{
  "d_model": 448,
  "n_kv_head": 7,
  "head_dim": 64,
  "norm": "layernorm",
  "positions": "learned",
  "init_std_up": 0.0197,
  "init_std_down": 0.00402,
  "lr": 0.0144,
  "lr_mult_down": 1.5,
  "schedule": "wsd",
  "batch_tokens": 65536
}
MLP neurons of a small language model. Each row is named by its layer, matrix (up: input weights) and neuron, and shows model dimensions 256-447. Each number is 128 + 32 x the weight over its row's rms, rounded and kept within 0 to 255. Numbers have three digits each.
After each neuron's rows, "fires in" lists the words (lower case) most often at its 100 highest values on Wikipedia text that the model never trained on.

L5.up1248:120155114063140110143179111089134147113156155089139180130055176122126106148067118117069098120134149154159182106145089077121060155181152116147111145087091164144185116150081152134140151135125094151133147166111197128153181154106155069123122040129127114059064120122084128092086104142103098178136108146170154153183094084103212119083157138109142145140166136093099119157147115106182140146146145097180186136152165153129185135135134158130104193128160125155136128075151138100096215166171106166132165129144122120114148085129094117096099111162173150142084121160109076115129106083110092130
fires in: "as", "be", "to", "was", "the"

L4.up129:153165130089171153158124120127083151155159100131099134091153140188121127115167146141090102141129080116142100155149150086170130192173161105165109165143116111167102135061112146132128110169102103160116106142137182128161097173196145125143138089156175114169112142198094077107107146144171153125227068146135056102106108106155155130134148118174123134117137087145091185153134102120176111159153088108174147074138108149165161136131109081141119140120192143104110127170124116111041121136152113098120074159109115111128100106140118067162108123096079118161080150140147112167149108097146092158
fires in: "as", "of", "called", "name", "for"

L2.up1320:072115197139155131119111100139165168092151186076117127051133149123057134125193115175120107097106138137170098094132066121138102099144150119126164136127188157159077121152112143073153075230157139071102149139118132154142179116154146103166141123129140201125098163067128126100093133102138126133086131145091134119152175084106117120137141109134120174090146096155086100102101136056148124134083081053120119117117139112147100076107097139106136085100063202142101120116114095102142140087105179141146136189103139106170131088137139126197113194177138043048063173092093076152113113168129132121
fires in: "for", "than", "under", "used", "like", "as"

L8.up415:169126077155115144153101137160150053089131142205143125109138137109155147107133136109094122074164147158120100187121102121095136202074092129141117206158118129191131152182114119149176116117107154127095156123113077120172123151110144182134095172128160088168163098184130101102160120105096124097068052055133101125144172146152144173127119176164136125141120168118141125097098115104140112125126147129103191120088128108075168108115153149147147117110138089081128122132125098122077139068121078102168163121161118141114142108111114143119105076122137095107111130104118114124153062135101174143
fires in: "is", "was", "are", "also", "were"

L3.up1053:114099099114113100153148145159091185121088085136124115084172087171122190122131144131148101146124119049131119111063159162135109099108153108120126091120105169149143161115109148114118115137192129147140074098097126058132134089205170160195124100103153120123133116206115125124112172167123157162125167107151130138120209137126103126095058074121166169086175172098155135195127165069144147164172149132099144187144111111148144092101182131149166135113101135111081117124104099085194134147114148137106162117118161136130074158140199108102128022125116108139108043181172099066120140112085131085
fires in: "to", "through", "into"

L2.up561:074107109152142190163156147080121143080129115130153141109124033100051125124099138212135126149106119135142155192140156130182123157134208136115083081114115115132128110104101153084189086171094122169128143143101126135100180144132151106119112099128100120160102158152128113154087123095058151190074139148194118142092128111139108165144193111150094069166123160169122179136117161164093123117131170166156162075136073109112101170092131169141106118116100146199068109075147150157080161156142109072136121191142106120157130121127150093114161085176080116135126087114149120129154088121112219119
fires in: "on", "it"

L2.up1118:104124139086106099196136135175080126133154109107143147099140075172159152093191182121138119110124081138205067156165161105140083144149083145129085108106150143097080109139126126089139125146150138109087101141108111131116119118127070185172094106145092106066128082191119145152118157168182160162138098094124127095124162118230118157132135117085131212192105105065096126123139070104139135162142116175115135088102111128063150086118130167097078115132150131159079139136133151147152145169132178172133082139073141158074111126113128077111132124093089139105170169040156162097099114106140082141
fires in: "up", "there", "together", "them", "it", "of"

L2.up1341:139093146086113137095175129144052127115058191143088142082115116108116098129128121127092112119177194129084103126127145178145124128147132141142142092134135129116056137078098157136106094168144120089111172128094115126108144132147058220168114117141147147157166150099052121110129111157195143078081090064100110217128183110137147148163084147107100137119118110152128131147153196164165093124124092078098118108143073154044102130093100114151190095109126120141164143131135144107133148063127143184128115094110112104128088098163076163158130087125125136151120133119131132129089071159088147135
fires in: "was", "team", "votes", "were", "appointed"

L3.up1188:189055158128129144103103110100091113137167146122157157072161173114111156105155118149182154127126137141148117078141066111150163125109120147143100112129071183177103143127120083143136115128101123111097119136086129141138169193154096172113137138127111128133150154011176129141113080124127134094123120090089126108136158104126076140118082085138090148071161109190123165108105058068137158152123118184145148116127147165127147138107101149128136110118108144148128110138162151105068147145071111136103086158067104115127126153102137125167130155134146134092126176162146057089206228143155115126
fires in: "as", "time", "that", "in"

L2.up790:190181167149022150199146123144122108143139058163123162091124123130160106130111114114105161121184066154180126149135141123088135155177155113177155087132165078131127126146117090120170134097133161172065137202175164109098113099142171151126086132140167112115131107085101208165075146170086121124097109099090071136093126106094113161114184124168151115112101105178200154107132114152170177144102148196157128163121120086164123130144133130124127182113123138111091140091129092112118159102130170114081079107130104144108089158128144129142104147097131085114153146091092140120163115133157099107
fires in: "same", "such", "that", "known"

L4.up238:097147126073152138172134098140121125166101133144114156176144142079080088113186080100075129097139095167190114110124189165108156187139150101131161099117127166092141156141181100161159120133131122164101135102166125186162103133110122095186163151156186076112086145132175104108088118171076112168091057101156062178145116102076132139123063085132117180145124186156101106104137143099111067185099200152130161144145139189164138144117054138181106161100132142135149147216150158111101155167100159143078175176156150099123113132147063090111063068145146125153100173088124101154166122120098083109
fires in: "for", "of", "no", "later"

L8.up1008:160140111086105125170170104090101132171090087059171119038153084073178141148127098089112131129099096120120107139189112176144164166062117104093141147092127201175122106083171075111155175109076165074159170104123127125075125170148134142168087129079132102134112159133134172115151144117111158133121076153133122148147148130152098099170172128145101084154104145112112085100155111134134148096118108112138152158146161155064130092121165142180029160132123144154082171093193131145111149125107070068147138123057161169161093142158076105128110099166111115157127138082191102160112070161088074174
fires in: "be", "as", "is", "was", "being", "one"

L3.up930:152078101097099149114157192130114094138170111061142111085112154171151092123095120157092168173113144141166144158175116093155072135059085132106159199100102127109137105105116066150153147048138160053132112096088137151123172137111138129112191147107144109063096140130133126094153108108127151144134186211120114095159113083079148066152122108125111114114135130063105163108110131111077094161199110112092106142144089143081110112095140129118090132095142118132113203158122110203102105143175146137154159131127092093116176134153055144131122158128135188118135135106194143133115184141090161078
fires in: "made", "an", "to", "make", "making"

L4.up77:108163135131120116165116165092087113177182101114121081122102151170168127119155106135137136146112113102172167094111160106112187098136140126144145084109129096149142118158154195141113144188107136158116142134128156061116123095090070125144107141136126135092171124168142173140072142136118108135158142138108085111136128174209163143150132123131138098131168125056109140187146089123098072111129193193122139131117131079116112110156074077116104078138144164109191149133139122138125141154120179160156108168130077123104172184134141149116116132132155094148090157174163164124049085133079057137
fires in: "to", "and"

L2.up751:140132174108156186150188137088117156140130144120121171074148107111149103096140108122149171106156121081169093082091136119169089135078128185148177103121165128155137191140090120095168123139141073141130128117078137142133103113135083157142119119141150135122179083159077153159040112137173102147106118112138169162144056109139167179102118136193126175154136113151099105112129176161085093127090120170125121132189138166160144104088138163146115116126100141139036128119165110190114176091083091105096085103132129193139180175137135114173129127130040150104056168092144124119134109090175098160
fires in: "to", "also", "she", "co"

L2.up643:086145128174122145172148142059131209113070140156127175096150124102177132133139089125154130146144118100145123112133053098152152178145192078140174119106117112095129096135091093154125145130130114129118160169130148096172138103111137195114126142140111094123107128111087164184090118108171114137102122154170154112092057126159083122148184102172175105114143123181188156123177172136147106117127197131140113127138098110145150093071142136112084058118066156114108118093122125105110143134143090103105161203149102136157189062159126115107138197113078147148131179135119120158177160111103103128
fires in: "which", "such", "there"

L2.up1252:160093141171045130092117152149151088051158110144110162091116105120121061116119255153137127173145118149111124079181184102121165159146090194155123199168106150085113118138151126085105125093126101175117110119091142152180120087096134139191107145128172178174109145108119088151107174148126139156156118125162127136134058074142071070135087133128080167185103135143072191123118133180104142112178171125158119125155135125122101089144117105136092132153157107235143117107087126098143089152145195111104127149137140116153119073108054146104167091102105126123126155074206176127131084077116088089
fires in: "by", "without"

L2.up294:120113152122127149143191114127125121163112194097139140086123157120159121132118107113096111170134184132154122099119107155116073122078176120099135162104132142150109197103167126151183122148111113157087134163127140115178115108165146141090146151137113087138173093158105141127070177133167157118108072177137155103131162151114046157122140134095123178144115094116104154126128084136111083149118190082157152123120098169104140138183171108123153140150047133173077079155076131143149099139093107078151089180127105113106080034136092089181140140174115155033125152099141127099130151090177099160
fires in: "not", "more", "based", "website", "www", "most"

L8.up1107:155195120180154177127127154105105123108160176076130163141154115096103104130136171125150137154097136117144116149108129129108129137123096140079137124165095139074151102121132163106163172156103128138076121118109138107131107132164119078174115130072113138153119107099083146184185122125148120094114159119114102123125133103114139088197112111092122148138187124186129154105175160137168130108120194197077096105087107142075103156186132122120168129168108136139137148124124155081156105134121187163115169101071184135156121127126100090098095135186142108103133100207063095153135097172176057177
fires in: "in"

L2.up500:184087114147132159138138084151105120107160125089164103161104170080209108104138089127099082135137183177170157073131150175140141205076145171079138148158090189076122110101130132131147153086105134088157082114107128103144134099132025136160130139127170153110117141163097095111132122133109141138136135121100171148143129165122127154110186091163127136149150149124093142135093145154133130118131160032137132080115068166153145074126113143150033109093132126127071090122134112089177101076150129093119127085054122112184082127135133103107137120167066145151126136115160138143199163147114133104
fires in: "not", "both", "rather"

L2.up482:182146114092142158107098141131092126143149120158097126144147103093175115129104089098101145171148161115166137123161131101103083086044146130121167114109153112126115149088082122123124133160121112124107170169199131145095126085125153138151079164137151134177094171125118133125142122115147150148171142115178117148198073162108122111172100122117100131109137127140147205148152083172214144128149128141122168020104107142210132137106197137152141123062135176118091142142127163114114099050125088111116189149128138133179124158102129125097152172117099122151179139139149116084146134121145129062
fires in: "two", "three", "all", "order", "four", "double"

L3.up365:132113129038134080183095126130105156116100154168116131066142192135108136122137105073151116136114118137183126126112131158142143203105171091144173102126159104074113138122087159208171090109109091101142107073086131097158090070083183105103099145125128067127156118082121105143130098145134138173126135089148099095181067112134170099138109172122046117175087195163157151136164107141129086154128130155148127103137107051144114092083127121176115167147205162114087173157116151138155167124144155091176103085113165147104107077129164113105110138144023148132160148089135079112219123157100061202
fires in: "in", "re", "refinery", "ex"

L5.up738:150091092146109131132147117144131128107109171133083182140152092085151096134141139174145090117107059149112115142125133118051141085166089089156154164059083089071159096096088115087154098045118162184089105136139127109216154109153098094112119164110131137122096145087147133047098114136087123095187124150110079118191155111158174146131092081128111098128106183124111109105125215132111076130200097163105178085124127166124091152128092157126198076117132134134182099117123112108125152114106129105123074193139153095100165138114115140187156102168091181055098143156173176137168155077119086109
fires in: "by", "this", "order"

L2.up965:161074111193170120119146091124163162133104123151131166155084122098206122158114081151119104099100046126105095140144121119088134135112133111150092129141161107103087123129113105111131194093133132140139121140097119145117124070160176124202134165152116133127154141114075162085138126075142163146174078171122070083109120119142169193170137075149063174156132103131152219164116155153108109105137104120159139042130106227110141136150169174102080145145154122123167151154098152125167122148163150150121144090109098114127078154119132131133118149109147174127109172140098068132092154155146087116
fires in: "award", "awards", "medal", "prize", "goals", "good"

L8.up157:066114157161162139114169115118167112103154162139078093071083131083109112121162147124117139126149166128120128146202116208106133091161110154095168105126141094071145106100138118078110095139088120138076068187121101120140143147138170079132151186149234113186083063108112165119105080099111097113067150146156065164142136148112098139127075093119156167145107121168113129157123068111079154091154082160191111192147072121161119129100170125109146151150115155101130138076126113124101214138146122127128154150061115099146131148127116049154096204090098081079111123197072145159170130100155111116
fires in: "the", "a", "in", "at"

L2.up1147:165135081133128132141155115054094106147144137163105174164108099115148134123180108119135133132134128091128116101134139070152146177080205132120088171153119163107105128152089123112170150150177083136139186167155133147097079122104142155133160101107133121132091109127123067149156123120127104150148125117110165153162148141131167078122153112105158141135113145107138137169132106178129114136099063083163095103095140124156178132110117134097104125092157134108071127100184153106130153170140068130104176108151131157195184179136139136180119173116144126173102169081159168082096137062121094157
fires in: "to", "and", "into", "the"

L3.up808:137106183066104090137148119155141122144144149116121169090153100128177096131133135132125132160106153149119156162133143219118114080123145171118112135118225146102131120038124104161143130132160096065118085208112144117101062111123158192127109130164098078131094108144094114121157148122148124156142102109147134143066156079139182183106121141126095147162134074190130103142146108115108121144138091103179162137081077122145086139081117106149137147088077169150095115143112118135078150141217079194085159074058053126177157108206115109159164116103103131154101123094108130126162111124147107123
fires in: "as", "wrote", "stating", "find", "two"

L4.up1193:140164098118172107123085100108080147088142121164201138069127147098152126116112099130154159101079135091186143081128155117149101160115155101069129106101125124176092073154102149156144150116173072149130107125120095109127129136171143118158120197116096122135191167136134073136132092112105120101116117132184113082126131039167129143124103138164119123121124101118092207110141176084095119138107082097082121128102158131162076114102156118156079187184124136130082175107103130149132171105149147075149165135103168155119162122125098125139110181117109146064118092126106097085192104139069120128
fires in: "in", "into"

L3.up599:172124181201061103146131066139118089145138179161108172108162100137205124114145105121080153099158094169160089104119120100149091115165134172146150112165099205182112157142169123202166139150137158090168148147101205093119124159147170122117154132158133118115097102133156115114084196164116171198183133107123090120171165135122116158095141177128128173106136110176104120111116103155118116157091172121081093186152118164166123143145118148154102191120186093067103091113166149130136091191131119127180173076110083129146120145083134091106145132106069082093169134188192098186154136108126079200
fires in: "not", "himself", "t", "who"

L3.up1177:097113105058212188176113155102142158150090151138150080146144152142123117117120179074148149135100147133146096114148167107092110140153165120150121124152094170077142140117133159113187156101103121094130126137123053153158196118105155104094121152114172123139104141090124115121100192173093138169131141137155109161114130157187117111090101143128102174171088175149155164100123086141158059094133136173175106127121102161117143099113150141122066145136132184159170058137084103138124164176119158111185115159180147154105122150146135148104144128148171108210156118121201062118106172150112152122
fires in: "most", "one", "all", "mcallister"

L4.up51:063104082145167175161173125169151123093078135086087192097121143102049112147149133144093147124134136147172115072184136184179116162135101169167144145112124140099097103136098127118166133165105202111121149176113158048129133088202099124122112134121160175157136096166141166103154086141174142169063154115137158069134114129130106104073131155119122130186123125127081143142132141140151120145082100115112112126098162177158135084127123159123140044134092120137128140152119135154090131154090038096147069115152094125153138144128136146167101122146113138123143118111141104125150105114119138096
fires in: "one", "south", "west", "east", "western"

L2.up152:110084081074136150088119083165086167120120102108154104141116119220165092104182134079150120119146106145204123187130164158057100122138086040133167113125132171113191091137094126133119145135126125164093136145093100178102138128161167120160154153139119140093123120179121146131082109127069119177085096109154108146090164129154128125130131140170137115110138139141133133123129168133135145067140098173126152106131106172084068134111198152106120118098083116095136145195103121110071095051082084151157187114108097011140092169108151101106130128114143150121069103178140074147137104134169105119
fires in: "awards", "award", "win", "medal", "age"

L3.up823:156134122174128186105104116094119133120170049121095095133123121105135107142083159143111140082169120115161164149123124123104162050107121185156146147119093156045121138177146105097163149089174054170068092079145112170136169112234120135130100153115162125124112131098127116136102187128171111167113148171138152078103172165162153159121127130157092072132139205115109104102134129117101089128094108151155117143128120212096149090141141134126147166080160158167119093143148122187183103100093149108149106107131116152149094128126148095168160124151102163172088140192181136093110067132127075169
fires in: "by", "to", "up"

L2.up741:124074172171101126093134153119153107100132137114099201099154121096089126132114184131127079128117106174110152084134114063130142135162120151140130158126177135075136153100084140091087145105143116161064092166112137119117145170176113044101163173143158208161082147080153136142126149110119141115143150144147153069121072136189124098122171132137115142105127082133037164111151161156090133121141176139128148112120146109148122140166093100127183143145064177116065084054145095126153101101187130151132100127095177086160168222160107150175128085099083147154123201128150116127120114103148132116
fires in: "by", "single", "top"

L3.up694:116164127134132105176134091114157118133103091165099149084094126097090124123121095082143128130117047096125112175123139119049115153112113085152143138081135111126092116076091095121157151148153157179148132125150103130162117075173124137140180125085123108134091169121151117130136138137180136142194072114145111112133071183083141155123081154156128126119141167120113131162154124127139122119204122136121121140117078088128150120092105123118124165104097093145124148137103164165134097134165113105148155138132067084189157123128086127183072104055073150150159173167137075177109133064142162116
fires in: "for", "directed", "mm", "masser"

L3.up300:089127194108201150150151114074109128153143124061130071195162148164131110172127162089174186143121160111067117121114108107146115118109157183187121103066117178075122161088104098098125101134154160149202051182120084188077160131154083146093096183087135171107104163145125165144114092144109140121116141187101158165120096165160134160103161133110041190112154131136116137150219081112129156144162080123173171119123153163101088139132134170124103127132174138178156114150166155142155141150130143115098132187144130150106160160141083090160132091197096163116160120148128107098138045099165152117
fires in: "that", "about", "described", "on"

L2.up493:189144092146121147131117107124091158105106150135148096169071229160146110091131125099049052149118147081172132168180146069169106126127145086126091120139112130175096146114105126115096114195130206150146083074036110143165151102136116144170158155125110125128121101141085122123078146199069151143117182131137150169125137142046166163145148112118102093162139112081147139127140092130130132167101184127099097118113177138127106176097105161115152141115120164204161138098136073179142119138110153115134162159135145112099076175129126151105102159088109106136156121156103157057114149064134172093
fires in: "early", "marine", "sudden", "late", "end"

L3.up1291:146080143117080110134140146099131132109101117131162141133103146083145079090120113105070076130171120122122125097144113086139117109105149098147100106110137125136093095072113095146112131189140058179077089165108140129119116132178186124166082139123137148156101141141135076106129117102146154119111126136175159051193120086121154144153154098192156176151124127097098070156087080125096112130140202081072175164095183134121097114142153139179091171157134135119116135116108165091186083172112111125135102103112111153110083098122150120159136170139104075154110066113150086130164117152119132148
fires in: "first", "best", "history", "national", "major", "for"

L3.up1265:102192159128114149159123155112116172125136122105115125046148136090191138146123125104158127103161115110122124175155146113126173129103161147137041131072117156136068151066135082073140150159128098071140033080132098139101172135168130234172141155160135114156100113097106181094117135125155135137124179150140095157152142123135147173121121075158146114191145106131151184122133165125082137139163136096071145125096087142129117164131122145142092172138127175132140184164127137206016123098093124131153103124151148078151082121138147025146143133076110161078164108110155080120086073136166117144
fires in: "served", "spent", "there", "it", "serve", "used"

L3.up1298:172156122124142118123151085146116144093141142115120156128121122046129117126168146092171119086138130142114131140173128138136108124137120206102138130150111117100165103181136064116093122163126143065116095183122117131106087155101111132135161150138094082109124103152092175120118148180145161096096141132096090151131159130146093187089087127155149144086116199092078098112129188108127087127076113077071155134110142172119149116129155192137113134145162115097089115156091130135090097127113150156139080078141125103182112110137113122114121130133120131138152118065084092143154108140079085131
fires in: "not", "called", "but", "majority", "held", "or"

L4.up1103:128146151109146123210139088163124139112077173189136149148109108124148113136159149162068159140135108101099112127154132091147140126103100111090096144129137131159147131138145113132160159135116105155117143174143134083161084084107159135149094141152105131146103118115065197139099126098088114115096088136159083141127113101090178095168161102169173140120169131194072140165086159162120124144131152140119117152131136133148104116116067161152151173125100111052102142202121145112096110125103137122184090161178122162089139111066165112111073110117124114144091100102157157152113090089084059155
fires in: "of", "observing", "de"

L2.up103:136142175088184108098159139112096197104108098127140158097144117117145199132165131119181119117110164096132134119128196150082152163125133102147114185078133127152135132159147117081149167189181128151135105138127132129194149153100115155080150096083092105101118169080131069147048132086106140130090120170106131096152179099159132088110159084120067131117155136126077102152092105141144100131118126152188155158152095166120096134119122104136138111130073110132124104167108131179127125230118177076112126095028079096130112111158143109134123147141090167127156084083154099042128159126104146134
fires in: "as", "that", "out", "died", "date"

L4.up930:079146135088181111155151154127145172065154140127143114072178158125174115133158192106140117148172174110175148121071157135153137122093153199179153169114142063095133074122088139088147108115103133085153090153123150133106150144145141193100119109110143151088065160132109158180159119150131126127143084148114176106168069129173119137121115042109164161096140178127114110151142168107148088148174104089168104122120141137032149091120093132114125138155118099125128142167144126111134114200082129140079122163085117129111112138145161149140090124137122187014185094117122056127150128104134066111
fires in: "of", "according", "said", "described", "that"

L2.up37:110127114165214069153104116109126106078122135195106089091162109106146139146157090094168144155180192111159131161163137153126115138155092111118166138146161145175065140152169095211206120122127098080113178096144168116065171107118152127096169166128129137145107078101103093103140139155135142164115128161131087103147175152129105135105185153125141113218114132117072126092114109102249098132251136114090122142121097131182193123146172138114170118130145154119076144083084106087103163134123127086127135201157171126114146170152100164073093136140097047067152123155193189071105159119164151120
fires in: "all", "allaire", "most", "mcallister"

L3.up76:098077096136120157133142133149133075134131134097139165138144128097124119089184105118087159152178136201105125063199142138194107126137125125099100214121155133103176112131110115139121172061143110043089094129073105099146166119113176161144139114051161108095061129113137131140120138119161115143126141172137177159144115050107162139169098125150126099134114151098067188135093106096100047172129117165130078135098131153121117148124082117145124190159089172184147177180117111156160092062194134123095093109124129099145144140143102126127152119131089091137098203044208149125167141091069135130
fires in: "make", "made", "did", "west", "africa"

L5.up1209:207087137094188090165157105139127134104073098162164156155140115084150119094200131079084155123109065147161123136112167205121125114070133112168137079115132099089147169122154073121090148098200108136129098135139086138128129084137162136164107099126137117121147115081117132111081095125176080098082115093177078099120143122134143085150153104145128132098173175106131124144062084069102147126165124176161122137116186103132118124113142125174160193160150113119114114170163121138095127102121081139126126115121119184105105082091081138132156144130100145109199127164114133140144118157088094119
fires in: "of", "in", "into"

L8.up1102:139148189111197090143105144130095117117113168152084255074098163126121132097176143187166105128165099084099096140170160145112132113147125123105148168104143178160090125121103160071154146143118104127169092117079130072128174107135117087093145115099147118069073161089134132130121127133092157111120073168086166092085149124141128151131148104154175127133099120130139114082112129152118129103094098098137095133162158163111154144146126104121079151106081115116105200145148149131163113098143096116121108185116120142151117133138134139150113102147107076154142084113082148160145151151147126088
fires in: "this", "most", "such", "establishment", "number"

L4.up114:130164150084105092120140103084093109104096093139115090089142169141098085128148130139155102099182139066129092131094119111153146137122180133097120125116081137091138080149087087101109097126126161064157096122092144156138086152117115076154115068090140118119117135130099109128117096159106131093172062145143093158165134080112130101118137119152176169123129111073177111157115162141096134185116065057089210105114162149148105160084083162100028103117203154047118206177111140130076132101123089124114131154106153162092126167140135151180097127169123191167077096142168106127160161118103097171
fires in: "as", "known", "called", "designated", "to", "considered"

L5.up883:244113169119161081131143139124127151173131131151137189171130186143109154153124091170109165168159144123112092101103142086093088092147088143196122118133129167140005105105154163166130105147121143112128140113115114162153145131120116104098087156123154068089178159103150060129171156104092090168128140130111055131150152153169162084076159146088131103132138174174143168112161127089113115130139195155126123117065126179091102131095140062086139120104074087136103148150132120101133189173144100146105159122137123121117140175127148084135131138130152132115108129168157112164132154130136110127
fires in: "in", "by", "of", "from", "on", "a"

L4.up983:131089186144121131150119159161075109144150062084194116116160091100152099118154146183199108089128116082114099156134156082101152092124152095116180118091135135129151095135149186115179184142181151172120115139163132036129112058132154112135129117177147157117156074163116126148101212160140151193093126166116087164144137144159142122147084135170135127083179137044102120164156119094119097136140137169118129152136152124150145132070115092150156094072048078103172143181173130145084135125150131152156147115131146119121111217137116152118078110044239130123126138159172091080125134097153076162
fires in: "to", "and", "from"

L2.up497:152124133132125129150112114092152100101091178144139121141167165184120143093104090096100131123138118096144104127109132096140123224113104114152174189114081123133152112141086103096097164123187169166114113134154164137135153146172083115159107119111174148116130130130130086059117156150146115212110122133143135180179053056134080162080140093076127145153173149139061100103101108126194112110100146211118160130098110124139129101160167144102066122128145099103068057147129141117152136125116151121118131043110143105187095143092154168132129099095081078158148135094150112150118134145094085143
fires in: "and", "or", "yet"

L5.up402:180119094104096098129154099127117139115155135108110104113113151114165091103091105210146160116166104173137094095121136126136095201135137098113144147107150120160137136124145084159096111126117176106164126134084181087131157163149079097127146179164137083164150099113082113110211155165150135164134119094123070195151136108152168187129221143139184100122131084086071163128122115082161098194151159147105102174116146173112127073138104170105134167121184137102086069142106139166080140094147116141113139135163108173121105168102120097138129093127077151135104160122189144118159152133087088104
fires in: "or", "also", "then", "and", "than", "as"

L2.up1162:174187141091110214157115109153171143119184156124115088109088123037100063156103159132156122164124142133126146102149145122157120108166138169140118115128129076074174159139127134167103126107162108160167093160139129092167154122087120121185158172153114145178089139164198112114128132140155092143105172154096107143195092136101130121113125134132138202160161157106069092156168168150108128097144217138178176182080080187087092119108119116114134130048143144057116138182120083137145209163172101162130120125108131123148107084100123173167113153134089080093073153118089146142194148091116160214
fires in: "by", "to", "without", "against"

L3.up992:135141164079114167135120125120100165086129097174180182141127124072132179139166087072110124083124105100165168109137108220118159096116137116109153104151145088106123104191131126095084112120119133097166120094050107183126146094076127129130120113158093138178126096081130179096144119060146095105162103094120151117101115095154074136125119113101117173155152107123142099130140087121188131107141176165204149072137126195164172166143090220123175116173087134134087134075117140154169142092133072125126072172145155132128096072086135154108129130128127138095177149094147154128146153140149106105
fires in: "city", "town", "in", "located", "village"

L5.up768:124096186124174119120136148183109112089134100095170226136099148102144155096154191065120141141187149138134156129124129154154089134129100074136082166176127143073107119123137082143125097187090065101113112135070120140092087215202086040109127063073156097186144101094124144113084169074137090101115111125105189116170160141139125137124102124160118113169104117139126109095117154134117097142181175130128133144088112155099104123089188179140119131131165124077152147152100131115164108149176102093077160125115124072127129088106171110103116143142123170109132136172144118130150152130125187123
fires in: "by", "directed", "a", "to", "with", "starring"

L2.up447:097141073100107135063131066156096176093142116117168165103118103079126156090136094160117133181137125110168117129148083177130108106151142053081129071125236134119137179146126162154064085139151117082084105098175126051143119158107121119182125092147104168141105155139110075106116125210175150112114058107128203098093144118133130135097122122113165141110110118130169170120070167138099127169115091200143134200123130148131121127128129177136128094110175153083118109103068138130154140104155177157087101081080159152148124092168123148144080156068101079076095163087185104109116077151144120082
fires in: "for", "want", "means", "as"

L3.up1131:185155153165180057162147131119144177153141097127162120100149114132093154125133051158097125140148152107124170078107134105141133180110128078142098130126143102174106156123149141103123111159095173126164108065121108170142023088179116142115103137150144114170097091167123115135079112103139151130185104122099171074163100123115181088137190141166154151151168149133162126155134183162139129141170160112048146080106119109107090125135148092131125153140145138129103171129179158184180147166097164106110093171131116141197125213124121115136125140151085073141068094145156074139221106152105050158
fires in: "as", "name", "became", "become", "into", "vice"

L8.up1129:126130099133117141093177119124149102137162165139118100144095139169118125122123158084161103097123184164142087151108109090157171100133111083110092117156207175057138152089100142151161122137120131081188138103146114081137088138086150149072098139134150074147153085133145119146134201100156121104131164137168172119115150151151134152152151129151207132159118124108162112143051130179189110145110130121076098134061129204191159086122135179134109172141088134108121104117152105112095095092129152146105118138149081122075112098111116083144139148144231112050204178154080139119143191134154181181
fires in: "and", "most", "are", "to", "more"

L2.up1263:078094146126080094153126165115129101223108107121117098144129151148134152106141140160120110136101102165196133103126167117128175147148126123159122082112071124111102121096129139170135105147138101121118126102067158077102092116197121132114132108119107153166094127150143088078198129118114162133137094108101140094137131155144073065156152100091111139083164171122172114118133120112140153139113122163101145055121148156123110084131061141100120095114094143078138137148130157115157142146130171157094089190119117094139104176127117126114168105109203126162166167121139191207141187136133106147
fires in: "it", "he", "they", "them", "men"